Weights of a small transformer language model: 162M tokens.
MLP neurons of a small language model. Each row is named by its layer, matrix (gate and up: input weights; down: output weights) and neuron, and shows model dimensions 0-159. Each number is 128 + 24 x the weight over its row's rms, rounded and kept within 0 to 255. Numbers have three digits each. A neuron's up and down rows have the sign that makes its largest values positive.
After each neuron's rows, "fires after" lists the tokens most often just before its 100 highest values on Wikipedia text that the model never trained on.

L6.gate244:125111100077084095162151169096159140124106100119118137147125143128127156173126109154135152148148118121107115117149144099112133100163105103169159114114130156078125161164129152129118119125131087146078173143114106100100177167113148163097122105096159145132127136107161142146161107139130098159142154170150118115114123115102134125133138108109085168194111123130149158177140114138132153119146145090144160131158142090142129099115162136167147102115134108130149116148103136128134139148146107
L6.up244:139168129088138137131129127090105122167109108121105096137158130124131157096106125116142140191122095145131137105105121138157104098103121122165138101142141103168139152147135111120167135086116107121104148147092124131144124107154094172115145133132153138108104160123159163157128159131115114145112157084124126092177141101106119154092168117112127133130076152146136085152100160127183108151136168062139152132124105105107125129070156116121136138137173109130104131118098130106166149108140123
L6.down244:111133112111110091099159150137129129100122098146131121163085133150124152146093142125153153097148150109165119140093106131157139100135113118080050121139112143152113068139150126153107129171160103123173128117165141145097120121122125122131137105132136123087133140151152124119102120109188124072144075092088113130111117141168116141134140107097099110095100124136105151137146105104105142114171173159131157107145127158124103110162119124140141123130135129161141072122139135118125108154176122
fires after: ".", " it"

L6.gate290:114107121141123148141137098097107134116130073122148138126135132132117133130131111168141105082090109114193121103100111124124173133135159127146134090123077122083164107147180146134126088139118146189106111120114123132137157143133131117089113115132133140066120136118088104134128111078170140147088125104092143137054106145114114142130168143124103167140104114148149130152138120115136136096116120116109172128133155105126106152149148122087115140132104130106148111139145127123102166107183160
L6.up290:136145148172121139134144109109133127119135100091135102174133118129119130120116137126081129083117078125125173138097132140099135108133107175158120121147103136110114124129150151130166096148131119147107111119102099111132156176121137126107105139149113144109088154152142077119096136113175142146118135099133117114096101115082155150139148103159105153148119140122094146166100156172087138073103097135115131076134176121135092093151144131081148157122115092140181114121145116132163091108125124
L6.down290:105146141124105122137144155142147177122100084078153096133112127104146130124152131089135110111122116123091133144132148135099117132157108139145108107116126145145111144172153104132118102133135121135098111123158140102103155152105139139142131168135162118130107096149156082118099147123134133252109136129113116158102141119150159144093157150143149096161140122095115194143120115110118121104115152099098122158169147145126123132107170154148110129116117100109136172147138079148144126136114150
fires after: "=", " the", " The", "The"

L3.gate403:091106112110118107132153100128064124092098129122118115142132152121119120132124146122116141098096106113113108099116120119110092136113128177124148115094121115150094087141090134139148144146126086103139124106176146142129115173134136128157099159146081165145131111111124133159103162119129155136146138116134183124136107146168096125153112137093106122144147146138114116148135121103155127095152135135146146115104176077111123116116131100080131114072163085135133105081135057100077150141127148
L3.up403:137123161103166083110174109151140173107126142129152165120115091118121136141146149138133175095109103122106122126122094134166119177131102122142120143103117160087140101110143155145128143155082091163136097141133120115139126112150127126139125157121117141119109155147138108106107101116127161138084052113134125120117144118086139147101147123134106156121101152076105090139092140082104113132143132102134136146148085148123118169129091156136117093137107156115111109163115181171126099135175135
L3.down403:181119092151189115118119185142112165120105164102153119096122106145152129139126133144125092102157112125165130147096129137119142160119132155104152161118136117142072127102120123125120130139131092160141128097116108143087144111133125119127105115118184095152128141146164120153143145118105120094133124101110108107135152160146117093147105111142134143173121118056129145123125131154138178107175145091171100119092117153110093155150097138144138085154116154122164138108173089133119129134127132
fires after: ".", " was", " and", " days", " years"

L4.gate496:100075139094116103106127098095151125133158093128119139120139154148141077201146108135098107126118135106144098104125108104133141112120121107160133119170124128123078109150133151125120090131128101160096131113121135121125122145154099140120099111130102112105125155078131109111106150113197087113124113108140111105157152122118108112133123104161124127150096127144136138172134135161116088072093132099102112088113127099151119154127102101108175083106144159082123150114112113093115123096156100
L4.up496:098135117116122142099103152130139117125201156162132131103135131102130124164179141103137106123120135135129135170183153158099101138116090104157142104162140101110106136125089099117111153109131100150159116137126130122151144152097121116119142077116073121138138123087130123092145132098177072143151111131151114124160130150103146136131089095124169089087153162131138125122157144159143101115130120074120132083129105082134108100145115121092146136118132135120135161151141100105141122119112077
L4.down496:106125111123174121105100188168128160166131136153093102131161088085097157102096161140136133126132111187108131131155093117137135110116142100115127144134157143145169141127120118127139162116140150132139137141151134117158159125149156132111127137151126180145113096135145115125133116164103174185120140122105140153135112174095135148106153154088161110103172152115156101104095102101153107147126154124145128143166131131114128146145144173110104107121174169129141134144112150135157111187129156
fires after: "  ", " Total", " votes", " League", " Turnout", " Division"

L6.gate301:158142144104120133160133123111124158109139161128148106132157134121140147161134082101115149145161148099133094166086110118122164123085092113172100125131124130101184146139098132098138126177130148130111126117145153130139095158127132097120169113139130112166108122113160101148110081107135138140128147133109161133135139086141175111166126125176142106098134113134111145138131160124120133096160175105152160139086148127092138091126157163113111110099165132132165162126079144089114111140091084
L6.up301:139089121143167117132113158152111115102126124126158156137090161127145122156075142166120106126118144130100124153162133129142180137147115125179121175130116118170116163111088089155157142138127136096087070138158124115121140143134139139135155119124075111128136124097176097127158130094122087124149076151121082125119155122117126122186086119158147156129139135080106127152120162128107127089142118109111126110139158152110094154133141132101129083109130135139127111087155124157121081142123143
L6.down301:136081115127153091101138113152110114128110131133114154176094145114145140121159133137135108127150124136137127153157126131140151147114142143126151152134125123128100145118132103153101157153129116119150102163109098148003121141105128123133111138163096154131138149129110135140116149113126109014142112119080095112122077136055119127142101136130149145124124146121143129134119130101086134105117087125109109142116116138154128151161141121151120165141120136112104110095128124122127116154134154
fires after: " St", ".", " Ad", " G", " Saint"

L6.gate29:171068146092133140155110133114114123138168133113138109126118108143116142191105113108167117112129142130181102087127119119129140136116095108133169133136101136134137147113143139117136080163121090086146194101106131147108141121158127099133117145133174156114132128106148126119115153103118132143102121089133126145150145129112082088116140113127128137104131076141100154133143106159102128113076121132159128126127125095117101120117095119106107166136136106108102154111116133108069120061166180
L6.up29:118106132102087139099126159108137138152122150143144092124155138109121123135120101134116139087126196118128138144119120096088168128123124144119134146116087146129192117095121106141126142142120110135153140133088135168144107075133146133107102159178157121099125184126080122108129152132144126132139149148155093178147140128098109122150115137145105116103166111097151122134172083172123133112100130127107174128047121111152109127137147140140153078143136090130155136129137143154096109120117147
L6.down29:144131117117138144135142142139104153137145162142094125156099108150144158144160141131126122135142128151138106080143120147116148166125154112192167096119121163133141078151120084146130144183133187092100159120187135189153132106086159104128150112138118156174135123145151168145115126140173132194152111110127134121134093152120144099127130166118126106145101153120131151108123128119136121157118148119159151153147115171127132129124110113117106084088149148109151176145131136131111112110103135
fires after: " the", "'", " Super", " The"

L3.gate586:171095111116082140133114100124128131134123132106145110137157153155105105175132145093140136121129104108150149129091113158126158120087123144158155150078151147158112123143170124072167102127143076148138128112140139064126108134139151172122134177143100138135140145136162140142132134089165153128150108136141148096165120101104121127126135171144119162103150137148122142178184166099128113141149160175156144136109142120141092138154108121108086124073118132138132130124098107137138105143131105
L3.up586:123098136150132107114119083099189120113127098118131156082122144140113147123161124118119094121094179140127140098145144132139148127127067128164161125113201168153144148163116088142137107144114118124178135131146146143100174140115181136118140127137129112116126094128119135106139132156144125133110085124115090088131101130111142151110140105159140159120145188091101153155130130107117156127099085118135173148162152127136134114147148166161123157151162086128164108135094123133138144124108130
L3.down586:150142101132096134118128188141169121109148071122125104120176103148117115130146124083089118088131133138156129137143139148079160117140128132167124153127159136144144141135153055136174112044155093111113124138140118102096182134168169121147096151126100131129122099110131118143111115104173129090111121132116136125155152091115083138118101111146151129163149122129107132170116160126123126164141135141132109118174154149115115155118095098129105148130116118126130131142131091094139137158131126
fires after: " part", " out", " because", " as", " most", " one"

L6.gate631:143178121097131120109101153126094171202129124091133107137151119161078104137146161139066094112123102108153112077124119127130134162134141109118135152136081154117139116136112124111131157128123116105093118092122105107146117112113144135119120172109126115140109155120174140165121159114066096105096134112145162131084125102136168156141127135116148152120116133170159118142152133139160153128153161147138155115147133104132128136127107164069139134121094173126107134130134105124128094133184120
L6.up631:115109108118151111164100135140119075171121099090170116191142116108094137097124162111101104138146108101102113128158097133108184165161125125124107167119136130107104116135130097152158111179125137114135148140156140161172133107173124178118127158143123146133102106120145090149110133151098118131082129118082157082096160128106125168099158107130124106137144180144159124161121118125152127128098147118122151130121124132143131140101118132141119168144105157155156121168120122156095090112140124
L6.down631:101069081114163122105116122155136057141143141159118148120113110115105092087146137125118128139185112125119123161174093116116129158205115135154094157159133135108129118180106147163064143098102113130079146142144155147168113103129105124166129118146142156106139106127136148103145138098121095174137120130108125098118104149115124171133155136119134067117116145128105153152150145124141114150103125134126130111136128151132108122159127129120104141144096128153157137138131154124173118133126154
fires after: "  ", " mem", " fer"

L3.gate216:113114139102135139137111112087102126106133169101131116146149152127140105107128119129133152179127106109121137104160136117112094132092138086126135094105143109104121160134122163096135138134124069159094156155126203126124142091149115146128150114148090147142139086107169139163127163117095125156097106117144143117154090138067113107074103109130116144145104159125142123114108141137158135195137120156064105143117105134136150116117133155122150129066147122135123132148109095128111088128113139
L3.up216:109111156136129120147104096112108119074096158095105122117154124118105090103170116137152181161122128109151144092153106127137138132167128137103114103131126134140125161124138108117095132120143096110079148135122215136140132144167120130101130152103069142146139123078126122105137121113149110125092097124124163105175114118099119127065109094123170153135129159136105101094085138161141135182119101148109117132137129124117121114151146171128133155112132156106117137128152132107087117143090113
L3.down216:164127093135133125094130162131117152155148107146137129143137122169148134112108125121132139055107154143148135138092153122147130100125149125150147126110133136166106115110138133156126108155149131142152081132143068136154116162119105143143105115140181086114138169134129148119137128145102138232135139121150145138109173129128098146139123162108111116119150103102114149142155154101130099027124127102101114127104133136150084152136146088150127113135129141122121122116100138144141161115147110
fires after: "\n ", ".", "\n   ", "="

L6.gate537:075147045120101099107180148126167153116125117164145112132085131145169105107122088156144088147145139154130133144126126111135117172141152111154145117120106133094113125116160113145103122136153066153097153130123134083142134141152151109146129093091140117103120143094094145124105119134148159113127132082091094117142127101099106129131130089122120122136121137103198132126141131130148098118113109161129144155130123114124086131143194125150155152148129123145132098121166107152123154142160138
L6.up537:146108112143120080127163141109148137102057072111153090146136173129159112101138100128140117117151109131166130148100128144134091109128059145152129082120138141128100120123118154144126181111119144111122131115094121113117129124132124110138135138110110154153115125166159153175085152115134127143111134105137101127159139115092156108125100112145128129133106123118144146116145086193124113109093079124144143154164098087127080121109133115104135157149152172116123101171126151122154147097088119
L6.down537:110104169117127105097099157152130175143094127137131125169138124103147152109147111120106109112135145129116100134137131118097126123112100133152163123089199114141110134078131126146148149117135119166087115147171118133103098118136160147151112145129152121138142125157137128170113121148160060201088120106120120084113136120151119126098119149139155155178124117110077176119142128141097124140127151117102141132150136136089092130144118068140106146115173099110126115122127095148146156096141127
fires after: "=", ",", " number"

L4.gate615:136143135126111137128143129096162133121111128119109154163117131147153106149077178139101116143139081138108145136126119148106161145111131134125138099117163127147160110130147129143124129140108161095136142105107111073108106115095167133099151091099173127108157123163192168075104134121120197098106140126122117129164140153120142099102136139146112167126115168154122119121085086145101127146144111146136130050143122104135114081151101110166133150090124111117110123153136121160142119142104130
L4.up615:129110115102126137160148102127091152103112138130104113147122072131148108152125138149129118130121097161151155145131139137133129089153128072158130105098176118106127123164086172130147095139137166131120074108149135130126124122131183124095129145163088127109091126096141188163109159084126151134165135135142143143123145127145161100144150136132144160174116146099167114143122124106113144125154168121139099079116133144121119148139142110094097113103137146097107123120120169150162162076164148
L4.down615:134094151114110113152126083156107115129096165104145079121102129134147142114150112072141098111156170136124130091132140141144107129141151145134126100108120122125141096091120131117098092132125122153131098124174120128162156146096084160136097149106185111142132135125116090158143153124089125176174126134141173158105140124122102102159140123118131127116132119133161101134176162123100110118130100154092134133120156103137086122120189140140161116108085148098132162120139113131150191101101139
fires after: " |", " as", " (", "ub", " of", " "

L6.gate581:177171136152160134121143159130102136131114092128098102100167121122130102128101136125125114121125169149127089158150157113119088135175145139184134143113113149162174133134147157127109145149107140135140116115096142095123148103106178168099122128104148194145129153098123101127109082102112114115159145144178129143139131078140153152109107100129123100136137150111132129148095120090150182161132143124098122104134115144134071111140147118092132138169144108121100163113137106139104152110111162
L6.up581:098143113141167113125112154132128117135151104174099127154154120141123106112141124131104126135123156140127147128095123108106152089122140156177128090133130150122137144139100071153109162174117132132143147097084188132141149152122154137128139140146091103115164110063143083123157110177153128120110135081150101151138124086135135125147160118143108112107131156120164134126057109126136123134172106152122178113103180124127118162128160105094139112169158107129093136094127114136135107127135108
L6.down581:130162102155139130104085126126104130097105104150084155121130101142144114141156116165129116131173137127163103161112145101108144132128163133123177137145164172202116103116165154123136144129129101143130134120142156146109118089138122141125147149110114137108107129132139121148136103091157106129131130128148107147109112136127143122147102075143132119153144138134125138136081113177153182173129125160134153128203135143113116105158130092088135171148160100106121130099090168126097157159146165
fires after: ",", "-", " was", " and", " are"